Part of a small language model's weights.
Size: 16 layers, width 160, 2 heads of 64, MLP 512 SwiGLU, vocabulary 8192, 7.87M parameters.
Architecture: RMSNorm before each block, rotary positions, no biases in attention or MLP, untied embeddings.
MLP neurons of a small language model. Each row is named by its layer, matrix (gate and up: input weights; down: output weights) and neuron, and shows model dimensions 32-159. Each number is 128 + 24 x the weight over its row's rms, rounded and kept within 0 to 255. Numbers have three digits each. A neuron's up and down rows have the sign that makes its largest values positive.
After each neuron's rows, "fires on" lists the tokens most often at its 100 highest values on Wikipedia text that the model never trained on.

L12.gate208:147138133121119154097112086090139094117116099103125141123145110167043132117114123123128117129137131167130103136183130107130128114146157120116156165132114119130125086099148136126053082136151140130168101097111134114131080138151127123109149123129076136143126117080154120127137132138110139115134131154141152152120150133100135108090116162135142142105090110147121169113118156136118090126141
L12.up208:105135144109148163123127100115124130092137137128141102106133119136103127112115129140123081131110148165115121143192125151130136143126171146134133159124142136099105128158182118159101090093137105122131163096073136098152114165124145119110149126164133126178120112085152123159105132149138136086129151176148172136135143073120105096110138145122143101122075135090172192121126139126129113096122
L12.down208:143125121113130140140100114136162138145053094125089122134148125138153105126142131127093070170144124076101121129129134147116125158113132108112138112150141136145106101117112135160123141112123176156136145122147108157127140138107118162115143115112121167161089067134145108124149126184135133042116120147126143159114122129106141116123154097161131137094089126156119150122116128071121109109122
fires on: " ("

L3.gate477:117134126150148140141149174093148121145157142165142133153093105110132096168103123121126091119121145136166136074128128093130105110104148125141104127102118122141133143099122145121104106124125161123116138105087113135136156105143081139142124135120146149166132146149130102091145117085176166142131176148129099157105112129116220147113145118151144143138093102098107151124125114139123157156148
L3.up477:134131111142157170143117171079146121146151117150167149166107132135122148128113126154072092088062151167137126080118137130144116157131137115154115151119094091155121159103116148119112126122154106132170116123108125091162139113135115116125156147103135142134130144175126101114105095098158103114125133128135129131136120123147143099136151120141137148097111135123104186151131059156083123167168
L3.down477:154130139124158153099111116174123133159086125092088091112112136169131143132172139184156114118145104117112103145138105144135115137119103148073127134135146133105109145125154130142125136129159118138106130152137162115121123150107153138132113158133130156100123125087115135166135090083118132081129095142132148112119129146148122141131138144121104144092092135143136085099135166127147155106161
fires on: ")", " |", " and", "ing"

L10.gate369:141126152100121138142111139170160132152167160149086133104120116127143131127137133124111098139140145074100175144179122117120121144160137130118070113094146126119116129157132111174153142150136129149125175089111136162113161127128126165144157114104117131148098116137176147172153175139157168139115147150161106134164126151145168131125090169129098146141134151116148129142101112146109100176144
L10.up369:108114156133166123098129114154142125139142143103079163123143100158085152129176149108121109156115142123101119137138129103129154149139163106120114168122127141147073087147110106187141110104136115109104194118150130164129128109100172161134095132101121120160160155186179111153148140155128138127118143158157113139135104139153124145121141167134136139107174143131135127148140092141131142136130
L10.down369:144100127088150117127128140110174162109120138106107124144159132125145087190140169148112130137135090152116153145139105116085137158140109092135094086147126147128114135117152107157106116110145206144160149153112120125141089121092160104122158120142123178157082166134135175154140163119146136104137099135092109113160174113141133093116151119151090148153076153115128138129117091146130134070164
fires on: " and", "D", " W", "ad", " Vol", " No"

L3.gate481:144099112123098100142138105134158134152119088082094164082082156140111161184149116125110136121137128109117128097133116101125122132101154174133115132117185135093065121137122126071122142134138152113165124113149161105147141112113104091121085172140107115126105111111104156117149116130076116090153085126127137128146122111182148120111129172121129147137133132104149096138135132123140124130114
L3.up481:102109120141115136136146133135137145090170128138101164103097131128118152178123084091087102164171118151132159151166135153163131140110190149110134127126144140152104133121145089130127173099113178102178127137176140134111185107118099099158123111102151128134131088144096152129117096151072125073147125099104130135133161121119139166133130150134101153123157113149127115153140150122136171158131
L3.down481:161098132112097123098130119139178167098134120121105175128143109143206160149187098096115116115126141109117097155125120117147110136089112162131094119124134107173119138151150162150120129131142169133127148117140134130125112137140124109117074162116087170123106120155109141149163131169087131088143110128151150142142139174175175127098148074129173121108087117140132120096116126103134107138166
fires on: " T", " Da", "ward"

L5.gate381:099130177099133123111160128110133139167121086121101128145102142106184139117068118124110123122165116168113132112152133136062133147106134137105093101118140137117111198155141127149100153129125160133134144125103112156120127128136121105086146166135103144157118140109139166128108161157153100143115154119112138145093158123130154163094151143107125138137129120128092133098131120117103171128126
L5.up381:120112110121126106115125063134170132124129088167100090141120110112121117089109113120157092098109119141097080158115075105125134140174100144135063131169129121107106149124158125086132127131131136128135143146122111126115121142169112162183120136102144078097156174112171141128167132163156122146172137130116135104107096093146117151151119068133112140120134108160098140126108131129134137091129
L5.down381:142142118117110134137095153138124169099151165162132117175097099132095125166128138144152143157115122119158129118147156124154130113118114156146191130146157171141128106098070116134124131099107112088099116090159127133120117101068144151106094168160114178135107092157106128114140126092148102125086078115134122121184123152117161122172128102137121095145156121093109124131142140153117097122171
fires on: " of", " to", "1", "2", "9"

L2.gate134:172135092130145127159124103104100123147110136119121119097104129136112104159129165100107119167114127201074172128139145110127121132119138097136119097102115141122121166156100150177124123085139089120157139114155099103152096146120117089110130118100105154123167121115128113162106160122129136105118146136120090139095152124100136070098147137124130112115118106166136150094122104115120154172144
L2.up134:108127137112152111153092120095110131139117130113114117110097132130122076149156124116122131149126148153096131144134114093121095162131125057157083130134113082130106143140104121110120156106142077123174119134192103123147094118130118134079124121104113119140159150116168140144112158104132134131153169147178109149132129117063132080133134132082117097141157115135123093102123129127150112149150
L2.down134:157126128118173158132147120111155162117122118139097079108121132086113138173087166102140135096133082162106138142104136124133083142140087121136094127134073120120137128163147125127144128097140079135125114146161114099157101122115155143120133139106096150120120120142130124127116129186116101164157150123126110135142139117124140073108096144135150110123085118138156097135152160118114128150137
fires on: "ed", " moved", " came", " went", " forced", " claimed"

L11.gate80:140141159110133158131046159165102114090112140136161155125138188166109122119159102135152112156138105109137115104161106131130128131110112156143151120108166109105139127097083152102154125141100152142115145125140157111133114144146136156144113148129094094095141094107140160132147084134155134145157159153090111102115129140130156117160145156079137133183085147146126142125173119152126086108114
L11.up80:169151096133121165118116107128158110162164143163148131127154153110124132120114078137082101136123080152122128135139138109122128160188121111142125163115147113109113114152119117163143109100121119155165185178100124165163119146151106142106107178116071118118096125096163131149136111131132116131141131145158110125128123142115143144152149119126093115093080146106128103106140135038114102113128
L11.down80:117142113145121117116089175107147118094132106131136140098165121088119124148109107109117151134134131139165106151128125148118139100125121143120094125142106125134111133111124181142154156181117148166091140127125118094108148132106125156107159075140131149141145133101158111139110136083160144151139124062162100081149125142128132119128121104152133179122120083164109117132106162132106145110146
fires on: ",", " (", "'", " and"

L4.gate369:169168166119154120149114180132118141160130150146117106141105112106129146140111142134135111099142069148115128117200143105168129125106099166134121162153114130145085165123195101139137087126128115109110143138127142161081118127161150102106126114124128140131102178131176125144136141140127124113132146140113132120119101090108103134176162192102135145166111099128124129113154147099093122136150
L4.up369:129119136118160113082135134104106125127141153138109121100126116090108133125192132122146096105136082146120132144162103132195118138101147175112125138103128143128106166163114102107100097093125155123142109102114121119134153128108127137104130112115139089127124142134147111127139098090136110084143126159131128136127121093102071106142138118128090102182123159139113116125145137135124138094154
L4.down369:141144111115151149121112170163142115117149177113113121103104138128129166092132144125120110117171123156133159121116102092125123133114070136157150133119148156124124193131162104123139149060153141123138146117136202127133142115110142133134133141074106109077075130137143133103116146102122124096141111163157109123161080187105095118157108192153129134126136166109146117121115102118125121147111
fires on: " and", ","

L4.gate28:099137084139148159126144147099114105120106163121097109120129114099105105139183115102105127080139161080157128113113129094100108148146140103117112138116152110079151165109146123107107114144104098148099144117092109116096169109129131092120106106131145125141093115135154160108137135136107143143159189154129137138117152109112127116109164137108169174141094127141110152082130123121097113111131
L4.up28:127112093131175168128129115103150109124110163145091090108115108124091099138140135117125109105154104137113123184113129115143136147127085112145118144119144103115126151138118130087112136148094115150142169108081135142131112164121107158153131139139154125107133130135149094072173112134138134107142123148166155131118136101166131134136198110121146145108129083118091132136103139161123087122132
L4.down28:084127076127099134143142160161134163193151133145139089104118101131105136125123152142130122111108126140112158084113135171147126149127099129098124100155105101134147137136160127097145159165098112169125135163127122099188153141154114146094146097098156132079115157106135131091130085144133159127150089136116183152127114132146066106119146137142123128142086105105127155132094116119130125094097
fires on: "9", " year", " song", "8", "2"

L2.gate328:120151130119092076118147140114139134107114094166164155124122159143101112178108188128143158132099158110117163137146105164130108148138108118164067090120134124130103162155159080135101129147144115152123114145139110126120140155154107124170180135149141181164153176134112124097178087086094153157157135118144128118148129120148165126099121130115143127144150128101111135129142148118139163109158
L2.up328:125149118080134130157121137113109111120146111111156118106123110139113130159117130099164157143121146136121127160126124154144107155198080112182087098132137116090154122157112105153143146129100148164145139130155114097129132122101122122110163103157110150163134171130100111155117096136091152135135178120160097083158103114093112100099146123104150064138172150118150137127142151093118140121171
L2.down328:110187151132106132131153133134118152129114095171201135118148148146150145165114163103119170100144138098125142132140098147125130163149109142140075135134113138122120126150148086122130187147137113108106126140169137109126157148117126155152171121113129165115127182103116099112153126127111103156146065108144120158163115151145172125120142154094151090118111131121153114178137121123173144119122
fires on: " not", " very", " fully", " sometimes", " rather", " never"

L2.gate265:143116133108109132107150099123149160157100133091122143138112149086168130135115092121152113136138162150154138163099127149132153145120120127133143123153107147121131116115178153172158142127096098136096158117077109153158094106144139090078118127110158111139132104097145138145138110126136117145181159152121181126065147101071141119113205121125133151112133127094143122126154116099106105158120
L2.up265:127132133132152122153172125110124121138153117154093056139139123154119104078090131137136052141119166146093152101119103110139137117104164114140112152105131122111138126139150133082114106163132104122104152174114153115146104189123114108162117075113132115116086131138100145129119097155184119120152094096138115103142104132165150158144098144121120158134153135164147136150182150153183157115139
L2.down265:114187147156135144140112152152119144142124105129141128133165111128092115110060134124151080143142104098089169135152147106089119147132145119148115169102160147114162112145096123104110118141137153144086172109157148119148117156154130111156125161131151113109111134176164117151091152108141182075153121090151101123112120123151144080134100138115111132158117124120113127108116114156201156118118
fires on: "ing", " during", "out", " launched"

L2.gate92:138126145174138186141125113129114125116079121106126120114108132127137124118101120085115149152108124127096151140110116099125135158116175162144122114153148154108111121147131184111153118123123083125067128115115092141124110127109096121127109066111154106110138098117114171155134144153177119161149138098170139121096130106106174134095161106133112132126109106129161115168109172082142105128107
L2.up92:108125144107176183169148118133132130128103123113127126124114142135138142115136123087109145148090155115123136130107137119151131164135173124124103182146120128110106128147103171098168112125113101116092116123137129179139100121114160126155125080101137112102114137151126141126119130112148176189129174123174196137102127116086158116110183113144112127131135148120145124149101169114153102095125
L2.down92:077158142102112180134076119133174192128079124106108087153163120071141155145106193082158118133103118152101136170128115115132138166143094143097154131149112122141135142132138153136120104105111111125128138140181103112121131141096137170148130120095158092111166171132092143130125143166154144100139103113132102130153120131114152108095142146127147097166134130117152120136156140144129131141135
fires on: "ing", " during", " at", " until"

L12.gate435:157168171138173137167124128121122185073142142185140135107157130163116111166135136134091128114094101158109108132137099147118154131108131138138155113136097143161119108153182109096129139143148152135137142095076130094115140105172106145148140121131135144203124099104135102156180126160166126126158098111161110137117120111125141107130142151118116168146159116127103108122120144095118157111062
L12.up435:122132169063130152161119088133129166112135119157133142132189137165133119154133123150109170133095129138111120115150150142144150061143132096120155145115121116139106083085108113136148112140133123125088096129096127098118162135164085140095104146146097123135148121129112106153152137121144114093119130108097136139124130095117090167164097173138111173097129159156119132156146106118104129136108
L12.down435:189090139102118130107107089153154114132128155110109147103140073154181111165142127143113073134158120123123129186131101133161153130100126149118142102127140133138147141102143103144121123138129125138140111135145146168177164083102133132153120147147102156114125038119098107130080127133110112148133123119139134150131140147129132123112138146142127148132104107108115091085123164129108162093101
fires on: " \"", " (", "-", "'", " I"

L12.gate287:159112115154089126113092118135125140130109078150143080113158137126186111121143097112122133109125150134137138104130125153120127131112153117143169110142116112171156101141094101137093131095150146141095099104146092094158118165133164131127159094119101112085137153138182151157130107183149140137128145124111117106155140133184135096155134138159129155078096107117138183116115129104156117143137
L12.up287:109109100127071151115115164123135104106120126108125154101124093146126126167134133085125117087137096135123172177145089142118123124117168146133141124119132173103096089136107123111095148088118109119114124099092142107139155099091116153147115147152147145157156098095149134152128107092153127127140115170129117131107078133114107081137105121132121198172145118120121132097133125137096121139134
L12.down287:116172140085109156134136111113063147131149067118110113124149095110122131135163101156161174126137113138103104154145126105142135093111122139113147160137129079169118084132135144124135132106091164123101120114133132139121180172125150135102119115124142116126106147151152088138108133115100114091134133131145082122118133125130135136102161121157123146124144128137117100158117111161103112183153
fires on: " de", " De", "De"

L3.gate495:158119142114095125129163148108125149165089174141109094148108131138093088126101112131111149106114112108136105115159094100093130105120149069169142142158119117109162154134101111129095145114082116118096090102115126139132107131144173145093118104105073159141127149143147098143084168088119160081059136136101149077086125111129142085159141150095165119152125126141142168113124147123138125150106
L3.up495:124153147142127164080139106117143103189165136146143087171103075186126084122112131117080141107138092120165130141149114114121144126179162124172104137146112090161141109175140125113130149161133105154083105100117125128133139135108197105079066124114142135134095105141135150119130138125126127134112142144095120116095087114118124154126120115125137118139101136181116154158075122129158144134103
L3.down495:115131144100170143110129168120111173101051161155163132125173113118160144101102129138104113077122125149132105098101132109150146127098104143111139114096088077115143159118119168140143141117115123134138118127111137153078094121150092134101133104118109121137111134143108120104122147127128136137170105105173095112155102123139103133089148160116161130135128120109132168106138131097158148107136
fires on: "|", ",", "′", " −"

L3.gate378:097111133141102144126165126131130144146129096182128127170118104133111122119102134147157073173145080105130120101171117111121139139131119152161129170082121122113153175130134132156134160126142139137148108112104153122099132111141171129136100165107135087108112107156107120153141121118157115128133135169143122126213119112128117118142124193141155154155108098149116167109149125096079172130095
L3.up378:118139136117133161094180153090107125167121105140181101128148121092116130173144141149133123163148111117146135104161126090123130141110091149133064146157149120116132178129123114148130146162098151103110082106123135100161104154133147138096069122137124130128119150134173116086155132130117148149133127131140129171152073142119093148141119156110161100122142154144099150117117128121108154135141
L3.down378:106164116145117113166133127150172149103089135110132133151097121164130151099145098089125107118142125095129135122106128142130120138105156065151174115118128159140133136125173108126128152052135152105137164138102154149151106113132143098133148101124149096150125147142095143144093142131144109131110093114163127104122158139147120129044132136142128089143120132134128128140123158163125109114120
fires on: " and", " &", ",", ":"

L4.gate266:100140131126113144150143133094131112113113132150141172120110162132153128137104175140115159138141148119111117174133081203129145150130112146179132144127127116088072102141106075191145117127138115116107133139157131126119125113149111123104108155110119142142133155131124148151157122136116136178098103074130118112104124128100110118108126104144124122149116144125156106120135078128136114116155
L4.up266:091123086109140119149141110116129130123156090127123094129129140138125149103113084133143136136144144130066118107167126166110141140152089143104131156105110136123096137137103115135095136124146133150125111147133189126103131120152100140122136167156108151102133167127115132137118124134138101175132138110152122136170105130048113100115124138153119121130119101136119140082162125158164057087125
L4.down266:126169141126128122136124129134160128062132092158159110132109120155127151123114110083095118093150167147120141104141146135145117128159101161101135105107162097117166153110116140091139149121101096148121113112106138090130113113173129113123127123115122138136127139107104146145165157129139124105165116118147109181118108140105105125121143210087153107115125119120091115129163096132140121134059
fires on: " not", " them", " sometimes"

L4.gate380:110140118136135104126128109134071150120134153149138133103142150114144114150130184126120141164155103158117124125146137196137086112138128112100115125126159152127098173124122152136130132134125107143133157166133075123129110079134133105149144107135139139149174121088101099193132087104140145130102161134171105146132115121124086115136142122175118114100122098134155115144135071112178150167164
L4.up380:085157157137123097108137154100100119109123160160161079120114115100143088174129117118084145126170133144095136150101118132158128116124150100110131127132171132091137162112151145122118190134122099151106119151129112102115124111143099121125121109107120123136127102098093111167095075104122132163163163122141141152176123134147108124135154133177085124119083099127102127122114089131147137163137
L4.down380:086125146114131125144122167120106140102130149121109102140100116130171134109155181195117134149129081123114123170129112126175125157156161092129163126157116114172150155146123125170134172151101142157143093170145131108114146148160145119131108114118143132136135104136087103167144140146188128122103160113165100114165103140178104115144094104170156123132128145120139120121129155140135134150142
fires on: " in", " contest", "ed", " came", " away", " bomb"

L3.gate345:117121113153149134131093124136085082132116089124108137115142140141143129129163150142153098142133118131165171126147110130116125126115140120151141119205155119145111126149124111152174140070153134181158168127141127115147111156131138105139151086136169085107151157120150173172106107173129159121146117111158128107137117141110115166128145135086122129107113136147191116114129153122125122165131
L3.up345:158147151175107125128125123147160118156135102135089145077127125113128118123133152090139162163171095139127203122168127121107178145127160116172145143132157120148122145156153104125164161121139121134114152111155166148149103129110082150116123135169120161135115110147129096110121140123147141118083117139146136124124140120131131108117108107119075108101154114171153148157115137154131116101126
L3.down345:136106146151125109125143126138162115111134078115111118100110122172122107118116142143134135089123104133176190160158117121159152161086144115136104109104147103116159136170167119149157140104170159212082155099144173144167153099144094139126145166146147169133121114133157117132112129146159123111115091151122104112124146156158113112116154147113108148126119140155162117116109111149122100127169
fires on: " de", " Re", " Fa", "Po", " De", " Label"

L3.gate63:129104139101133129156128104098081112129136123106129184120151143178122134122137120117104139142123132126099188112141168099135159127108113143119159124156087163116097107105135095139167160207145144113159181171158134137118153132128120150099115109110153160145116129148110106106119146110132129111159121076158099118115123121121144174151123182120095117128097151126118132115143119116087122114153
L3.up63:163129150142119161180145149103134152110154141120131107135171148145140119107133143114105101142125187163113136151123155116156119145106113127117107121126102130172157164090132121129106129175120138134102108084129151101146151142131142162079135101127113118113102129096121066107102102133155136120130127099147129161155121133117155113090135142120150078131119134105104099110162129115081168139146
L3.down63:154117165152164132170120130088125136146128131107122126089134124150145138093170146146149077152175143110135159097121133102114139135104135119162093104133126102121061149096127158125099119162080140144142090124107109110145134070115144163142135126153137129103144142161147097111056143162121138139126124132125141151136144087114107146116160144146137111122139108137096135155147085130116122143121
fires on: "0", " |"

L3.gate339:097126122097122111097131138163157147148135120135084106143091156164133159118089135113138118166094104092097119147128121122089134107138120122140091174134144173100103117142117143175125110088128162101107116102086149123120150115140106097113163108121149137096107121118132146139157137125153107110120133094149086097113108152128092089111083140099172162148101161162089131139146160153160183132101
L3.up339:077131109152130150164139110143133131123111124130112109111119116124144107103087097150121120116148141156124136150130114113156073128136120143157100182170085111109118145147105125156108162127101163128121147089061111126154135147148127141094132114121124088135161125129162128084183130103140112152089135123143136097081101125149117122151107134070119084152131134145098136109141134123120176115122
L3.down339:096166128113123118153095135109169153125103120162135092161094110100166115104120145150113109141154122081181108117129089131106140159159124115142104158140119146125085131138140108111127146140134127121110134107085138083162112147127163102120146120123102118158163152135140125153113131162140100146103094112141118153139102111130167072089128127086116115157110133116100131093093066148068147099121
fires on: " and", " or", " from", ":"

L5.gate317:125115150115148138135155132131137147185175117114094170111130152112125090119100158124124113152127100114151145134098145146113123132093109119119144088187104129111116113113135150146181129184123127090122170131174120160120103144137152132113156131172153117141158109118069148131128154172141111128157134079099108136149127147149109107176133104142110116156175124150131128131135113153159118136114
L5.up317:126110109090128143123130153125137139104141111105099158132116157110117138133158116126119135117180141080118152116200128125116140111131147152105154126092099147140118110103145082106141118173159111129144125088143122109094151163143119122139134114112149153140068146114105141144126137180103165095119094101170108103083104157134167150136121133130139078150132166132128195081149109151124164133141
L5.down317:152156132120118135127169154173097113155179116083117174100131132145131154082132123090166096169096087160175137129106149134143119166114107119129142163165128108120137137127143150092117109149122127126156148134169122116114127110136157149075185140176134146119095123141113133131095143132136129120119155117122118125130121139155138139161118125124114128087149127151172117129156112121107118102111
fires on: " ", "."

L11.gate17:082181114148096161161120087128144164127119110153173155109140146139138106128127166112162116122123120110122089122137128078114126118109097099110104125170116112152128126158134157126076051156193134144114154113123098133106129125143124166146090114111125171157101139091150145122141140170129107160110115138162152109117128093088116109115125133104117133137114166102161166114126085105155123142125
L11.up17:147132189152089145112076083113117147103134121119139121129107114132129125165103127137142146080137181114123119126101158121134156095138147132118132132144157147132090111149156091136121125158101107174113099104129138136113116134121079150113143132130115150188143107122121123162099151154147124171097146148189158111101133139104118162146135160110083147125083106124114120103114128156127103138132
L11.down17:092141139109123142138132157127121121100145154112145163130133109152103149150117078127127061138136139110098073164177119133109124148129127133127141092138085126154114132142145167113112101129147129145140110151147130123158115132122116146074097135122101100130089081081129114120128139161131152081125135181191108159126091152071131150126167128169137182126120110151126110075119157151117112139145
fires on: " ("

L11.gate389:113120175116141133131146112151076160117112121131131142144107130155121147137095118140118092146099141140146114123081190140070144109085136160118105138166120124167156168138100088135092134115203123120142133172150077124168126140109119136135164151098122096111099122106128101115089111151113120152119130164120100157157129082146108108138087123198136117118181131146147141145147131111110141107130
L11.up389:126169161136122124187146081074131114117124111123110114132123154151118145109100130151125137117147154089124101116102102097110125134110111145126119070157135132144123123092145109157107120125155126125136124116114125121115166137128098148149133124133067178111100134105133124139111142107102132153108171096117132153103163116121096111112129090109144187087180128136148111110130081116162118133146
L11.down389:120119151141129135128120097140115151189140134145119101145166129122094151080145110151090094108126149170118119106119123096137163113119115145138130124128126094120130081147130097169143186172114102109137130146132074132141123149123079164111080087115101108137134120151088129139156117164138127143140114199134141136152121159181144158141164099158144110108150110171123122128150145124143139172110
fires on: "."

L4.gate487:087092104107049168128106110087122129137108158131159101118138123157132114170136133116135175116123094155152126131133125129084124108140108150115144148135119156141154149091164149165087137119129157113118157142122100143096146111109107120153152161097150179109164163112124133148110144143162118147157108106143099119088143086080147169132075119111128109146134150121146160116124117109153144078105
L4.up487:128137116080079149111097098131133117109105174118095127156113141164113123124130117115125111075135151106109101137135122122114151131130148109086165153116161165140140147128100128124118153094143138154176119079123130137066123113110100119107137137107144109067152143124125115161112144137189103141124102108158091115109101107142162152100093128112144154136099123124173105131153084147135119120119
L4.down487:112138132121153108127152120170193137110104141160118088136114107103143157101123088134120048105147120118110121136122108105146177119112180141163118087125143112121101108130113122137104144128145093145133077155095125090165093109102146136121141160147089124167108120118157128156116131090113117117086136142100123110126107106140119102120173102136150150088119106127078158079092136109122095127179
fires on: " (", "9", ".", " Preced", "=", ","

L7.gate425:118131130138140145098151104075139132094150124116131127146079141140125096125155117127082134143136098179084159102169134110119148131163143129126103092099123136125133134119142117128127099124158125154187085156137142084092155119120159149120155107153142094077103133155126117129096111146161120138087130160136145139159100134130131104144103123138131158143125124170105131147108129132142143124103
L7.up425:128109193154122150075148107102141169080130140119172089104141142135129133134104125093137158212122117122139147134148143111124125097126105127134116130116193157127096129135101126129140110118128136113098123129162155150131118123121097130136082130105109130100146104133166099095168134114142170114134140131141132129146137145131129105125148104166109140135145163121124124153125184134132139187160
L7.down425:145083133141117126109121098108146149149133095156085094146106146107114139099091139096156121112138119116109129119108153117117127157173105143108178169132177145123162115139082139186142113120138132091116129121158097118139145147090134131122112143116121161116094112149148132136117152142110161119135152186136121172090164135128142093091138137148158094140139127105085129084115124123100154187104
fires on: ":", " in", " of", ",", " the", " at"

L5.gate229:143112087124078102135146100148166140113120147161099145149082104142119128124108126119168136117118092115140122113180114114131110150095167122139161170135110095127119101137091142118099138116058163106106106094158121171137144120110098191186145163137099152145124101084143161114148141107128128107116128153088118163109098099138131120146139100113162125110105116151104139105140082117152113103134
L5.up229:130089114129130137107155135127114153130144141125108115149130122129134148134105141117112135125119112099138172137178155074080167128150186111164127103167124100118152172133114185112114140137097142141081123120120133129150167106116117144159125100137093130135098123099119142086086150120067126152099103147094136125102127123132119154116141071143148098122160131142130123123160121096167160138141
L5.down229:125136190138142111132104164107177121145120169111150157127169133153148105148127141116138117115130112147155131122134128172120101131109069138105096192062157119152105122122125158133141149099093124117122179127124141171136083090148131094094123162129116153183140137153125129125130119106122112122126133124168128117164111132116095162134135150120151120120122121150132156117091108144144115132112
fires on: "|", "″", "′", " |", "other"

L11.gate457:124149141125149131119114136113117142105110121111161119161132128079111109153134144185089151108120119109097094088141103126105161125126123160173086138119106120124108098160177155161133114124121126126147112113150177098095071107135126142129137154128147147122143147172121131192210132125121148143134123098131123170156156143074146109127157154118160105139140145138090075124143118118124107124125
L11.up457:159146157166124156104129115148096130131120150136111172137121120132092123077138100146091109120129114153151081142160109118112133143112122091107085139135101136108128091130154096138125122123153068116134116159099099100146122147123145120129142187137092118118161140121147133156171117177148169111107139158148100136126105172137118100143153116149124147105097152136162133172114189106090134109161
L11.down457:075126146109117140132157146127175142142126127130113080084076128157135091119096162081130117088103121123096163115088138160138131156136097138140108092118142117147118150115129166138136120134157134164120109140109149114145123179121155132147143143117101133139142169141141113130119102130129163109121161122147118113115094096142114146167135132168126153089107164176105119134148148145081091125091
fires on: ",", " and", " Arts"

L8.gate389:163164102171145127090086099085089122145150145176143123173168153091089140116117128145078114107128092129116146094139126108114138152147093081160151116123113123168127103099142127161129083101134140167131114130135154069099129128098133157098106142100111164128124125099114092104131107121105151109132104152108100141135139120104143163112154101121132153125180134090103149120111091133101147164093
L8.up389:132145147153103076125113177078070112142154140127135146131103160126157101098122109101134117148094102115102105132087129121109144135131095105128097124099133133105117126092149121111160081097139124153108111124136115117164094155106153132079131163117132160127107142137093136103151152133120117142111109172142126097154113149137146119122125070143110169086112115140091112115132138113144171137148
L8.down389:125142111116172129157186179128151140163109131105102143146139143109134153135111103144138130124163145165124099143106142128146141164120151179166149125116151108113107071172140121134110133148107128157142114165130176115109147108115140113129152137176108140136154132103127105155123105141129117165068141102119143151130095146111126123143125124144115147135107149151071097151111185125128132111174
fires on: " |", " ", " and", "que"

L12.gate237:111153154121134111133154153094136133148131122138133119130158176118075120113118150128151108153096187172121112115128164115060148148101129156111137119138093113145113104100117126100123157144120140119105083051147101139126157105120090121105155157150129122156121162154115142144105124174168135134106158094124075098138127118123144109156129122109125134149128118133165119160123079124118151119147
L12.up237:133119118105128146154167124074152133142117115103092092131164152126066123146104117143136109144135158135114104091128117147136133153131144133133115125136108141178139093111099107125114122185147144159117101091122107146129165131127122110092152143126115152170102125144113097134094081150117166119114156062121110139135113146144116108151171102086141118143105118156158119149136057138124155129162
L12.down237:081128183139139159162126107144154130133109142117161122119152123104149119148121118187091089114168142120112097109152133129118099120145082143131134129138120108074118131117113136116121155093128174117142124151139154173169149115117107115204114100123123173117099130128123149132132138143171146135136156132138126121122090169122088117096124118166148108113126054112095152123100094127158088161096
fires on: ".", " |", "li"

L3.gate55:118132092166122145136116145081091157141091137126125176126172207125139155131121149146104137143128130174141117153136099159131096126151100166158132156146126144144112123120086114150156177136074111153136116132110137111151161130141162127073132161137127176127116162099135143134114143162123139165163126103116118097139153147100113139139118143110154112123110153168131127145121108152127145114094
L3.up55:159124125124120140103090112108127121108149131146137105118147166112179139176147173126065148171128119138154148125165133099166105107121113144135134159142141119127121159100114111140111149120121101181147117110140090142087114096175133123154137154165120126137153168090145133150137088148096125162110120089127110100132097146087101148129162143112132116086122133114129153134146101167137124106175
L3.down55:131155092118102149126166145103138120051100133103123127139119157157176160191127153145109145107158149163150119105102126132108115135149082136149142138116138105166125144103136122157188146112143115111113087162160106111136129130119129117094129143106150155106137178163114132165137139137122146089163144140120133108121086132120133130126122139117164125075133125094119120127168093115131135136062
fires on: " not", " very", " highest", " Most"

L5.gate192:104136107117102114162161070143122147140127151135176127096105086119129130106132102116140114117144106123167052145132129091165106142111181165144103101152112120113105136173133180146123104133134110105102153092117150133112183147134138096162105102121108142142120125176135119161143097146113146127149134119142142141112156112128161100132165153140141122129119149151152139130105123115162119110113
L5.up192:105142155153141141130128114112107111172136131144139126100100160132150098154117174137134156114138149092131154158192135124118097101130142169140145129154116089151108109137149118149149140144082159130126179133101183086111116172153139103152150168090140118140122104173096142125128129155134132134127096104142102124093142138159095113127129115093180111119148183156138083109098096162126096110097
L5.down192:166094099171112076128125151140135143141134165113134148098141117110100145106128131080146097146129130116140127138113120173134173097121140089164130168082130152116116145138131159133135160139153123124132110151138057117102120140125131169121132087148136082103138134101175120114150111148097159131091126129131129088145168110152124112098111153136061093147127115116131161158138144119145147142176
fires on: "1", ":", " (", " than", " by", "2"